Weights of a small transformer language model.
Size: 13 layers, 8 heads of 64, vocabulary 32768, 71.3M parameters.
Training: a variant of Adam for these matrices, 605M tokens, 4619 steps.
MLP neurons of a small language model. Each row is named by its layer, matrix (gate and up: input weights) and neuron, and shows model dimensions 112-175. Each number is 200 + 30 x the weight over its row's rms, rounded and kept within 0 to 999. A neuron's up and down rows have the sign that makes its largest values positive.
After each neuron's rows, "fires after" lists the tokens most often just before its 100 highest values on Wikipedia text that the model never trained on.

L7.gate836,181,210,202,150,187,272,195,177,99,199,279,201,193,201,164,230,180,227,199,248,216,181,237,247,194,201,195,181,190,228,206,166,208,151,216,220,230,154,218,198,199,157,197,188,184,206,183,215,158,194,172,181,245,240,203,232,190,183,200,161,261,155,201,207
L7.up836,216,179,210,238,204,203,177,214,226,171,193,144,169,210,242,230,213,170,189,144,223,202,201,177,184,174,194,150,239,173,219,168,159,136,167,200,160,257,204,200,251,194,241,197,225,190,166,176,190,209,171,175,219,186,211,221,238,203,240,258,186,183,234,257
fires after: " |", "-", ";"

L7.gate1867,254,153,219,150,202,207,202,205,194,203,190,180,256,194,164,186,184,185,191,253,187,245,183,219,188,191,198,178,239,229,160,130,201,198,207,177,213,165,205,233,221,240,183,151,214,167,189,223,173,182,184,204,235,264,200,221,225,216,225,182,174,182,191,119
L7.up1867,165,156,209,190,158,248,174,120,192,193,183,225,221,159,214,175,200,206,182,172,232,235,251,218,253,165,197,179,239,155,185,193,274,118,218,178,197,224,151,195,224,188,182,191,164,154,225,185,169,192,178,257,128,189,163,236,172,189,168,169,186,212,179,210
fires after: " |", "|", ":", " 40"

L7.gate1250,179,216,188,222,221,220,175,205,223,160,145,235,258,210,208,167,209,243,199,198,214,230,147,227,193,186,157,232,192,218,169,183,149,213,203,213,179,219,134,227,231,230,190,197,202,249,193,203,160,212,185,165,211,208,178,170,212,206,255,219,249,224,199,219
L7.up1250,166,223,298,229,212,167,230,197,198,225,234,142,203,242,171,177,178,204,206,186,204,151,234,205,275,143,209,247,164,239,217,159,171,154,227,194,149,189,235,205,163,186,215,239,210,185,235,193,193,192,180,250,220,211,221,221,174,211,156,185,170,201,234,212
fires after: " |", " sch", " Chevrolet"

L7.gate1027,185,194,198,183,170,194,221,150,213,165,193,221,203,177,116,232,231,200,182,209,180,212,250,227,201,220,140,212,174,182,200,167,226,180,178,211,173,205,178,207,186,220,191,152,116,212,230,205,202,182,143,221,186,225,169,208,231,201,207,187,230,262,194,204
L7.up1027,213,214,255,265,190,143,226,150,190,150,184,254,218,255,231,232,155,161,191,272,228,189,223,167,207,185,150,198,256,200,230,203,228,171,201,201,179,168,199,193,167,201,193,227,204,226,194,162,147,183,146,233,229,182,241,197,173,218,230,186,167,223,228,231
fires after: " |", " 0", "+0", " the"

L5.gate894,255,242,196,170,177,183,185,159,169,109,171,173,249,254,224,285,222,215,253,228,158,230,145,189,162,211,186,228,250,268,177,198,190,249,180,177,173,233,227,222,213,188,170,198,193,234,209,207,206,243,215,268,186,218,200,228,235,188,180,181,145,235,181,202
L5.up894,159,224,230,240,171,223,162,180,216,144,205,231,212,194,177,194,207,210,255,166,194,208,154,240,151,229,197,184,151,218,195,203,241,192,205,240,173,195,244,216,219,219,193,211,164,213,208,220,223,227,246,220,195,141,206,171,199,162,185,165,184,150,248,154
fires after: "\n", "-"

L7.gate84,221,225,205,201,212,204,160,183,211,212,263,170,191,180,248,220,209,164,249,206,232,247,161,164,224,235,165,187,178,170,215,243,197,211,163,193,131,164,179,241,210,146,199,179,206,235,216,205,186,147,201,196,169,214,294,220,204,276,208,229,235,194,146,207
L7.up84,192,143,180,231,198,182,214,149,174,174,217,172,183,202,176,187,140,178,189,254,203,218,220,185,200,228,212,195,169,235,212,204,209,166,187,162,188,176,172,226,195,204,163,210,127,244,237,237,143,199,170,191,192,205,207,176,202,216,213,217,149,193,205,142
fires after: " |", "|", " ENG", " SCO"

L7.gate469,223,170,219,212,140,195,160,207,176,189,191,181,153,199,207,179,200,176,181,187,235,214,175,165,164,144,198,176,232,215,187,211,187,226,197,185,204,202,225,168,217,116,246,219,201,213,207,207,181,183,199,215,197,204,208,187,252,203,167,215,190,209,197,203
L7.up469,219,213,194,199,210,162,222,209,167,141,233,152,188,154,210,215,209,185,211,246,184,224,208,213,190,228,182,163,150,229,252,124,189,217,171,173,196,220,186,134,207,254,174,220,208,199,175,191,152,229,187,171,234,152,282,188,195,202,174,175,224,191,216,213
fires after: "\n", "une"

L5.gate291,213,124,245,215,191,177,242,158,173,186,249,213,186,200,211,227,156,186,197,195,222,200,189,179,171,209,214,236,195,211,262,219,200,248,233,235,216,203,155,158,210,186,229,220,210,153,210,215,202,159,250,230,231,221,198,211,211,204,204,189,163,210,253,256
L5.up291,247,155,198,223,222,179,172,194,160,202,178,203,217,203,201,164,172,137,215,158,173,121,197,218,191,247,175,147,172,146,259,186,253,183,153,202,188,224,244,260,202,158,185,195,188,222,135,140,201,207,140,213,238,168,264,217,181,146,198,178,212,165,160,181
fires after: "\n"

L5.gate831,208,173,193,192,161,181,217,159,245,189,170,238,191,214,164,198,226,234,194,189,180,216,147,194,229,200,214,206,214,205,221,194,201,192,236,151,206,163,154,173,143,245,197,266,179,210,209,218,191,264,205,200,192,258,235,166,200,194,171,209,223,158,229,194
L5.up831,195,226,194,233,183,234,177,207,190,167,171,192,208,204,214,206,198,277,252,175,185,195,178,191,144,173,223,269,283,165,209,256,213,191,234,224,152,201,188,214,187,148,180,193,158,204,148,230,218,203,188,231,170,151,230,161,211,170,238,212,256,158,204,238
fires after: " |", "|", " /", "í", " a"

L7.gate1988,191,204,206,155,190,242,196,154,183,242,240,173,181,169,230,163,202,215,243,195,247,106,178,185,196,265,229,231,178,230,253,144,176,239,258,211,155,203,248,253,229,225,151,227,188,222,224,170,232,239,202,233,196,238,183,182,200,221,226,221,251,208,240,206
L7.up1988,199,188,203,205,187,141,179,178,195,228,207,201,180,166,247,282,176,199,191,144,213,221,230,198,181,286,192,160,235,186,169,214,186,162,159,193,168,218,186,229,234,231,198,171,123,194,194,233,197,234,217,184,251,216,196,212,185,181,198,193,259,178,187,177
fires after: "|", " |"

L7.gate1121,152,127,212,193,183,184,182,211,205,236,167,185,218,137,250,187,219,194,202,172,236,240,166,192,213,222,158,160,165,193,218,192,195,195,218,175,164,213,180,160,176,209,212,221,181,191,283,175,213,195,263,238,206,227,200,191,206,228,178,199,166,232,223,231
L7.up1121,219,247,198,155,185,192,184,175,219,166,251,251,152,214,209,233,213,184,207,190,202,158,213,219,216,249,194,186,156,241,184,186,244,214,202,234,232,119,248,205,200,205,249,226,179,236,226,243,174,134,198,239,203,216,229,239,252,235,155,223,202,180,249,186
fires after: " |", "|"

L5.gate1644,210,186,231,217,136,210,143,156,224,192,199,202,147,234,226,187,184,250,192,264,223,188,174,210,165,196,198,159,218,190,190,274,213,184,189,200,216,205,205,170,176,159,199,194,183,242,218,115,246,194,197,183,140,247,244,168,193,193,220,230,181,185,209,188
L5.up1644,222,201,227,177,201,159,249,225,219,196,246,205,250,193,229,229,221,181,213,234,227,185,240,212,201,247,180,214,244,204,219,192,242,184,156,208,205,187,199,132,156,227,200,190,235,173,197,232,201,208,196,165,195,190,192,208,181,201,211,202,189,157,187,181
fires after: "\n", "\n ", " (C", " Awards", "\n   ", " the"

L7.gate1058,257,190,223,154,173,156,204,218,209,171,200,168,195,182,157,218,194,225,208,180,186,157,229,271,200,252,141,183,189,210,181,216,210,236,200,218,216,155,225,222,211,200,233,214,224,223,233,220,181,188,218,251,233,175,168,223,210,190,206,206,221,233,213,163
L7.up1058,167,209,147,220,260,216,182,212,211,212,189,154,163,169,202,184,178,238,252,213,235,184,163,220,212,205,152,182,152,262,152,241,245,192,181,137,237,220,201,162,255,152,248,164,216,236,190,221,176,207,221,223,200,241,256,230,195,196,168,209,189,176,169,199
fires after: " |", " -", " 0", "36′", " (−"

L5.gate423,273,215,214,214,185,216,200,201,189,224,182,237,194,189,208,195,244,200,178,201,249,195,163,220,151,259,169,165,223,192,181,231,221,184,181,215,211,174,208,208,164,141,207,177,155,175,202,146,185,216,244,179,187,231,206,230,205,228,226,205,206,194,224,170
L5.up423,205,198,153,165,236,177,271,188,183,219,201,217,200,202,203,187,237,198,205,172,184,209,223,161,186,179,233,186,199,182,269,210,179,210,164,223,193,182,226,192,157,179,229,168,236,200,224,181,222,197,212,198,258,173,237,208,146,207,187,150,233,187,216,167
fires after: " |", ";", " to", " as"

L7.gate1291,227,202,197,170,251,166,200,202,212,173,169,207,194,225,171,270,210,250,156,212,204,232,201,185,178,261,146,194,196,185,204,200,266,225,193,179,157,188,201,150,221,196,209,176,179,206,189,187,206,203,199,182,192,212,149,170,163,232,168,162,230,172,196,210
L7.up1291,185,162,228,247,239,233,240,167,192,214,193,185,197,173,264,213,203,190,186,200,193,164,160,199,129,188,203,155,201,233,147,184,204,220,217,220,232,258,225,201,152,159,205,195,153,186,144,215,215,210,211,199,148,247,201,224,178,233,161,189,143,190,212,114
fires after: " |", " ISBN"

L7.gate1477,194,166,193,169,219,196,181,147,166,140,254,211,151,224,211,206,226,175,264,157,192,178,163,174,169,165,157,168,175,188,162,155,241,260,177,223,213,176,180,201,171,131,199,159,185,210,233,195,175,254,207,202,187,224,203,243,228,167,187,229,199,168,224,146
L7.up1477,197,202,248,204,211,209,224,187,202,161,200,245,236,163,216,190,210,207,166,186,213,201,175,187,232,224,230,202,173,233,204,191,199,181,186,211,228,207,206,222,216,187,175,181,190,186,195,159,211,233,220,198,203,201,220,200,199,229,199,248,233,204,192,269
fires after: " |", " 9", " 3:"

L7.gate1326,180,219,217,267,193,195,217,168,167,179,230,223,193,170,212,193,176,184,165,187,214,204,209,181,212,208,152,210,220,193,206,174,207,198,173,185,176,197,158,194,218,181,247,183,231,215,158,204,197,152,210,227,215,199,229,193,206,223,189,206,210,212,217,154
L7.up1326,248,236,188,150,202,230,194,171,212,235,208,187,187,195,186,262,201,213,218,192,154,223,194,138,207,127,221,246,162,209,211,214,234,158,240,160,183,169,213,233,194,278,202,182,234,211,203,212,157,223,132,245,181,257,200,201,213,228,210,214,197,200,188,171
fires after: " |", "|", " Great"

L5.gate177,248,150,192,196,179,260,115,175,232,160,194,214,75,195,224,209,259,209,216,180,194,179,163,217,201,231,204,143,169,163,197,258,199,170,197,176,159,188,158,194,198,224,240,150,220,187,234,180,226,214,243,220,198,257,214,179,221,259,210,182,236,224,238,178
L5.up177,197,163,208,228,210,181,179,156,204,210,192,212,202,200,251,246,289,215,203,240,187,181,207,182,219,156,248,182,220,197,220,226,160,192,221,145,177,170,233,205,186,186,170,185,263,205,182,135,230,213,196,150,206,239,251,172,177,201,183,202,202,204,192,163
fires after: "\n", " the"

L7.gate473,183,194,230,196,181,185,172,157,196,242,250,172,248,208,214,205,229,230,198,206,194,187,205,168,187,195,192,196,203,197,220,201,256,178,257,221,112,241,185,219,204,173,172,170,217,254,193,208,178,206,211,205,202,221,246,221,213,226,178,213,212,212,196,164
L7.up473,154,198,238,201,208,185,229,195,199,189,234,196,238,239,185,212,158,222,152,193,191,169,253,235,175,150,222,192,176,213,221,151,251,208,201,146,210,222,202,209,201,147,216,204,210,208,224,179,191,193,149,228,188,246,156,253,239,214,174,177,281,226,176,230
fires after: " |", " 1", " 2"

L5.gate1398,186,195,137,125,207,170,226,214,174,145,196,154,222,207,153,219,181,254,200,188,204,240,124,196,164,226,172,162,231,199,216,178,228,185,200,166,194,167,208,204,208,189,183,148,216,223,189,225,211,183,215,199,197,199,227,161,178,208,175,207,188,226,194,244
L5.up1398,152,201,202,222,270,200,206,214,217,198,249,192,211,218,204,215,230,140,205,221,213,109,192,197,181,211,169,229,240,184,218,200,187,194,211,240,209,216,214,180,169,204,179,238,244,169,163,195,262,184,174,207,166,188,212,164,190,207,220,189,214,151,244,169
fires after: "\n", " Support", " Vincent"

L7.gate592,197,179,145,174,193,245,225,201,217,176,246,218,193,177,221,173,206,216,180,219,196,185,169,217,142,234,197,215,210,200,186,185,185,193,190,206,144,202,214,216,164,171,200,209,183,195,215,220,180,200,220,181,169,242,202,208,193,176,212,207,175,218,255,185
L7.up592,192,168,223,167,209,183,204,220,179,188,234,186,191,233,228,184,203,236,204,211,187,207,188,204,208,234,185,177,225,168,188,225,239,178,217,201,203,154,270,169,198,187,241,216,220,221,214,234,226,156,231,226,240,191,195,154,225,240,178,193,278,161,165,217
fires after: " |", "|"

L7.gate977,177,175,153,194,204,176,213,229,204,182,205,218,123,221,193,200,215,249,205,230,241,241,200,191,183,191,150,130,245,255,160,257,231,226,164,204,192,211,188,216,163,194,218,187,202,211,199,204,211,234,175,223,199,175,216,213,161,163,178,194,228,165,188,183
L7.up977,180,165,191,224,206,263,212,147,130,200,178,146,186,203,199,234,260,209,198,232,219,230,172,186,217,199,210,204,194,223,264,171,229,232,231,195,235,172,189,191,177,183,167,194,215,180,180,189,223,214,238,185,194,190,204,162,170,205,217,183,247,215,142,127
fires after: " the", " of", " during", "\n", " in", "The"

L7.gate1937,202,187,206,165,208,229,259,184,169,196,202,224,160,201,235,186,190,219,179,169,268,221,212,221,228,256,224,154,212,185,227,234,240,217,202,226,155,248,217,196,191,193,200,210,205,248,189,154,192,138,193,236,207,211,198,153,243,229,194,163,294,200,176,177
L7.up1937,188,236,189,169,192,154,198,179,212,239,194,214,203,169,185,231,165,183,217,200,226,225,198,209,189,257,192,188,123,226,247,237,225,134,239,178,188,201,139,186,248,204,194,175,172,203,160,171,188,252,204,204,149,219,194,164,198,222,226,177,246,159,226,187
fires after: " |"

L7.gate390,232,208,200,218,175,236,144,191,190,219,160,152,202,191,224,224,227,248,174,187,254,170,182,253,166,209,207,204,179,226,210,193,209,236,198,220,227,181,210,213,184,195,204,183,253,215,200,169,208,233,148,220,227,219,197,218,193,176,160,181,229,192,200,216
L7.up390,252,243,159,177,219,159,155,226,231,221,269,212,135,188,202,194,203,218,191,182,267,220,182,217,198,213,192,122,170,256,248,197,206,169,200,179,150,192,247,186,214,246,228,197,187,234,206,167,200,175,227,240,204,206,222,224,201,218,175,230,209,239,254,246
fires after: " |"

L7.gate180,192,199,211,211,194,153,202,172,210,222,183,227,217,229,154,143,230,202,197,208,178,234,195,166,228,216,176,181,230,223,200,175,264,228,176,146,178,204,170,199,208,207,179,180,198,197,180,239,196,175,204,186,249,226,238,214,213,209,233,237,213,228,228,207
L7.up180,195,209,240,169,158,207,207,173,248,177,120,214,255,187,192,214,232,255,215,206,203,233,210,177,203,182,188,240,143,173,192,216,194,240,148,168,245,200,187,225,212,198,235,192,234,172,175,155,197,150,159,188,200,247,203,221,186,173,185,194,188,200,188,155
fires after: "\n", " |", "|"

L7.gate516,158,206,166,235,202,212,215,154,213,218,193,212,208,178,206,229,199,213,198,190,207,152,198,178,211,241,184,192,199,182,200,202,154,224,187,212,197,222,185,187,220,219,205,206,158,200,231,208,140,226,198,157,188,267,154,215,223,183,198,231,194,242,212,180
L7.up516,180,210,207,238,189,147,198,145,198,188,189,165,237,161,198,238,274,181,194,216,136,197,208,232,195,173,213,216,228,214,246,165,179,186,184,251,184,205,209,232,223,229,184,225,228,163,219,192,217,198,208,213,172,211,227,217,225,190,205,218,234,225,148,236
fires after: "\n", " 0", " |"

L7.gate1703,216,164,199,182,181,218,169,169,219,226,171,207,208,184,192,199,160,215,177,140,145,245,227,160,249,195,155,193,204,212,176,192,175,271,220,204,196,173,209,181,209,166,197,208,193,202,187,244,178,228,231,174,254,194,232,192,136,228,183,216,236,264,195,191
L7.up1703,163,220,221,216,208,214,186,144,231,191,173,257,179,205,273,200,209,218,214,204,219,219,238,216,169,189,230,191,227,183,175,228,145,208,174,181,224,215,213,150,203,147,183,168,164,165,178,202,199,144,213,131,219,188,205,151,190,162,190,216,126,199,257,177
fires after: " |", " the", "|"

L7.gate615,202,158,205,243,163,209,154,236,238,273,177,219,241,181,192,199,293,230,237,208,224,185,160,207,183,263,251,214,191,221,174,199,182,233,213,233,129,194,191,228,197,185,195,163,226,193,203,199,144,204,222,229,187,234,154,219,235,251,254,190,209,264,185,238
L7.up615,277,219,225,219,223,182,179,174,176,218,253,202,208,182,152,203,246,195,217,239,217,191,197,195,220,161,147,165,223,202,208,195,146,255,223,199,209,140,145,198,195,210,191,246,263,190,211,206,178,169,173,216,243,138,188,234,186,240,192,270,165,224,193,209
fires after: " |"

L7.gate437,232,217,210,155,217,180,217,248,238,229,223,208,204,174,174,185,173,235,200,195,190,193,196,168,165,254,195,214,185,254,204,229,233,264,242,228,182,166,160,251,270,207,250,210,191,238,225,209,227,239,176,236,205,239,189,169,193,223,216,201,202,246,219,186
L7.up437,148,213,198,194,242,239,213,259,170,175,185,208,141,213,213,236,229,228,126,232,217,178,235,225,192,187,224,168,235,269,218,224,202,176,205,247,212,199,235,207,191,203,175,188,200,175,221,285,263,210,216,165,172,214,220,196,138,201,231,219,205,206,232,182
fires after: " |", " L", " G", " W"

L7.gate464,194,239,192,207,208,187,131,229,198,190,201,206,217,214,196,189,208,199,191,187,192,165,170,238,160,196,186,154,245,173,224,163,146,191,206,188,179,230,228,185,180,158,233,176,161,154,229,175,124,192,203,220,194,213,151,156,154,199,226,186,203,181,175,202
L7.up464,220,164,186,259,207,182,224,261,190,221,212,208,206,135,212,185,228,139,182,256,210,215,208,234,202,212,209,228,156,239,208,210,198,274,197,136,188,165,154,225,208,238,201,261,196,251,151,191,211,193,207,153,173,172,170,198,183,256,217,195,145,209,180,133
fires after: "|", " the", "\n", " ×", " men's"

L7.gate1052,186,183,223,200,200,150,199,191,167,162,177,174,207,118,197,216,220,157,217,189,193,244,190,217,176,222,185,215,166,163,171,170,190,201,206,209,207,122,240,235,203,215,208,190,197,271,182,187,217,190,190,201,140,304,209,170,207,231,225,186,195,251,189,248
L7.up1052,184,184,190,194,152,178,203,163,171,198,190,201,183,165,152,244,183,184,242,198,197,224,262,153,223,188,195,189,121,153,226,167,160,176,193,208,176,148,224,185,228,226,236,219,179,216,192,225,183,169,177,185,177,194,182,255,195,241,204,209,228,211,215,218
fires after: " |"

L7.gate1593,169,167,155,159,173,179,241,173,128,194,205,180,229,188,205,271,195,201,223,177,232,182,168,243,195,198,184,191,213,206,125,209,216,171,181,206,176,174,252,225,182,183,175,147,180,228,269,202,167,110,187,223,156,195,199,187,237,243,199,169,143,233,163,223
L7.up1593,213,196,151,144,247,209,218,211,208,138,217,240,193,219,190,198,251,188,224,243,219,194,205,182,197,195,147,258,142,231,188,179,230,221,185,205,140,180,182,147,182,192,225,206,200,233,148,211,128,175,206,213,170,216,223,211,174,218,261,202,248,223,227,137
fires after: " |", " –", " -", " 120", " 46°"

L7.gate958,214,211,185,158,171,211,169,165,124,206,209,213,225,191,239,182,201,250,184,249,195,221,178,205,211,164,199,212,172,256,250,193,231,206,193,166,127,148,192,217,195,133,200,244,203,256,190,188,168,193,208,184,189,200,181,181,180,188,179,187,211,242,242,206
L7.up958,124,222,166,220,168,205,193,271,185,178,224,194,165,185,203,156,240,187,160,218,192,177,158,159,222,204,227,177,238,161,211,160,212,165,193,223,289,210,183,236,208,185,193,202,213,135,171,234,237,227,210,219,203,223,199,210,190,166,125,160,175,158,198,182
fires after: "|", " |", "\n", "-", " Apps"

L7.gate1312,211,193,211,154,173,215,181,169,174,251,235,150,191,203,248,229,215,120,224,174,194,183,152,197,212,211,177,180,191,193,198,224,174,233,217,157,188,196,214,172,214,172,167,214,220,202,233,233,220,221,221,193,192,183,188,195,173,240,207,224,248,188,231,178
L7.up1312,258,195,189,148,179,222,207,154,248,197,211,174,186,151,221,210,156,175,207,171,172,189,250,204,173,228,270,153,171,177,232,208,230,229,188,195,164,184,188,160,204,171,166,228,247,215,208,175,200,221,132,245,193,185,258,187,206,218,243,212,203,215,213,262
fires after: " ", " 1985", "\n"

L7.gate2042,173,228,200,200,143,252,181,224,185,154,193,171,170,257,209,228,193,199,259,197,184,204,169,194,171,221,164,178,212,206,211,184,292,239,149,256,250,163,159,162,177,179,236,189,232,262,213,168,157,164,221,231,231,200,206,212,185,241,233,226,190,176,218,160
L7.up2042,210,193,268,202,174,228,202,171,136,123,259,226,207,217,193,177,225,198,246,265,186,184,186,219,245,185,213,168,189,192,233,236,188,253,243,221,211,203,269,189,153,151,205,170,196,195,186,146,192,228,176,221,211,159,271,164,179,263,214,205,226,146,201,190
fires after: "\n", "==History==", " the", " =="

L7.gate717,203,167,145,186,173,188,209,182,174,218,221,168,205,180,197,198,247,240,191,161,215,230,183,235,191,188,205,202,181,191,206,200,171,229,240,233,176,179,190,212,194,202,159,202,223,289,241,194,210,208,227,198,186,207,200,188,225,220,186,196,201,194,204,271
L7.up717,190,162,196,197,225,167,209,228,166,203,153,214,189,204,224,215,212,137,193,177,209,135,203,222,258,135,184,215,198,189,184,194,178,219,191,251,159,210,202,191,221,201,220,145,197,201,185,225,208,229,217,205,211,136,150,219,192,221,211,211,150,204,192,213
fires after: " |"

L7.gate56,258,214,231,229,183,195,203,215,217,217,184,227,188,202,200,215,205,219,205,217,233,128,180,168,210,156,232,196,240,164,191,163,240,202,234,233,212,154,215,246,216,160,217,228,229,188,230,180,160,189,221,237,203,238,205,223,214,233,200,190,173,235,225,236
L7.up56,164,161,203,160,231,155,234,224,210,212,244,189,233,189,158,221,225,189,159,174,232,220,217,254,197,189,204,205,201,234,208,173,195,212,258,218,219,215,150,204,202,203,234,173,247,190,178,180,197,198,160,256,170,180,225,170,236,184,162,185,221,210,158,244
fires after: " |", " of"

L7.gate1710,203,213,156,93,149,232,140,212,219,216,177,168,178,199,164,233,215,184,225,223,201,172,168,186,210,244,207,143,168,226,188,219,197,181,205,188,216,210,202,180,210,205,155,247,174,180,211,220,180,221,171,233,165,207,147,212,251,227,173,226,211,189,226,151
L7.up1710,201,210,242,222,206,208,221,173,213,222,241,145,190,252,237,207,188,265,181,198,190,178,211,190,228,180,153,225,218,242,184,170,222,268,229,187,186,143,227,165,232,150,182,227,194,196,223,163,266,228,206,169,195,243,204,204,202,202,228,229,253,182,205,236
fires after: "|", " |"

L7.gate1255,234,166,224,161,175,172,122,215,195,255,183,163,231,154,194,177,249,220,203,206,201,202,189,215,247,228,181,202,163,176,226,200,232,207,221,205,205,209,231,230,205,215,202,205,240,271,237,202,185,233,192,178,213,197,196,169,193,197,218,211,194,199,193,159
L7.up1255,199,188,149,209,238,207,182,177,183,212,216,250,189,194,233,212,171,199,134,229,181,166,212,194,249,188,201,223,243,169,223,239,215,184,231,215,212,184,214,229,191,272,214,224,176,239,187,227,159,203,194,188,164,227,186,261,249,219,180,197,225,160,173,216
fires after: " |", " Released:", " on", " 1"

L7.gate2041,223,227,151,238,175,210,283,174,217,205,240,202,186,228,201,203,213,174,244,208,192,184,211,178,204,175,202,158,199,222,175,220,161,222,201,256,156,181,220,231,197,228,225,149,157,230,207,227,175,249,186,102,208,189,232,205,169,185,201,173,268,210,242,227
L7.up2041,179,158,174,204,142,196,194,214,179,206,172,253,162,176,257,219,208,213,202,215,213,207,185,218,174,130,215,221,172,258,179,200,215,166,190,243,219,208,212,177,185,153,215,145,222,187,190,228,221,233,252,214,172,215,162,176,198,213,195,199,220,179,215,206
fires after: "\n", " |"

L5.gate1116,236,172,193,164,207,229,198,198,180,198,247,170,178,186,216,234,214,286,166,188,246,213,179,209,209,190,164,206,189,249,184,204,262,215,201,138,199,193,146,178,198,174,218,203,197,213,158,168,171,228,201,210,208,202,210,199,215,234,193,194,222,241,213,168
L5.up1116,144,262,190,236,216,181,185,201,203,140,193,133,217,211,219,226,197,245,194,208,165,194,235,244,233,183,188,178,167,200,220,190,200,229,204,219,238,169,206,247,182,225,183,219,181,212,180,182,200,230,156,234,269,150,152,161,163,180,238,240,200,186,194,201
fires after: " the", " |", "\n", "-", " The", "|"

L7.gate243,185,179,157,157,151,198,172,156,163,220,187,177,228,201,177,232,241,187,140,199,219,200,190,163,167,190,207,167,224,181,228,214,234,198,201,228,197,156,199,143,240,213,189,215,190,225,211,205,162,205,229,211,175,197,231,232,238,215,177,184,260,152,150,149
L7.up243,206,181,188,177,250,188,157,208,259,260,192,178,202,232,243,194,229,206,171,172,183,181,230,221,211,180,183,230,163,224,195,169,158,196,197,133,172,202,203,177,217,198,273,205,206,225,221,249,181,249,239,227,231,197,164,259,232,221,199,170,215,181,210,206
fires after: " |", "As", "\n", "|", " on", " and"

L7.gate1494,255,171,223,183,230,221,148,178,214,197,203,146,197,237,179,180,252,189,199,242,190,208,214,191,187,209,144,200,226,208,221,237,182,196,150,203,184,153,178,152,245,197,201,173,234,253,174,157,232,140,151,206,191,185,198,187,222,234,209,163,212,257,169,113
L7.up1494,174,193,247,178,239,185,187,178,199,158,186,202,238,165,213,210,136,161,212,220,222,190,221,217,206,216,181,182,194,216,164,185,237,238,200,205,195,181,177,241,228,228,186,219,170,222,214,183,256,143,201,178,192,153,139,162,219,178,173,224,192,176,163,175
fires after: " |", ";", " [", " Independent", "|"

L5.gate1370,214,205,164,219,190,256,149,199,170,190,235,133,166,213,212,226,216,219,235,162,160,218,167,181,153,201,167,198,186,227,212,232,213,216,183,182,194,186,178,179,204,157,148,169,170,253,245,239,230,189,209,173,162,211,198,201,219,230,160,187,187,219,220,206
L5.up1370,191,201,198,199,238,176,198,167,163,224,240,206,216,188,248,201,204,212,207,147,144,203,286,215,155,244,226,207,129,207,199,206,187,185,198,192,151,199,184,209,224,207,158,183,169,224,198,213,157,242,181,229,211,176,228,186,246,220,182,218,188,204,161,189
fires after: "\n", " in", " and", " of"

L7.gate576,186,194,189,220,211,167,129,221,189,218,161,200,217,174,182,184,214,158,215,264,165,201,177,189,240,165,235,219,126,212,210,195,194,241,175,244,205,170,254,187,203,179,216,160,199,250,218,241,211,196,204,150,161,220,151,198,198,198,218,209,184,214,171,222
L7.up576,197,212,203,212,173,196,232,185,207,186,268,216,133,216,149,143,206,220,213,174,258,234,207,182,201,206,236,164,199,238,186,225,222,248,154,191,182,196,191,180,220,196,234,177,202,195,216,217,157,160,204,218,159,222,195,215,193,223,214,200,194,225,290,229
fires after: " |", " of"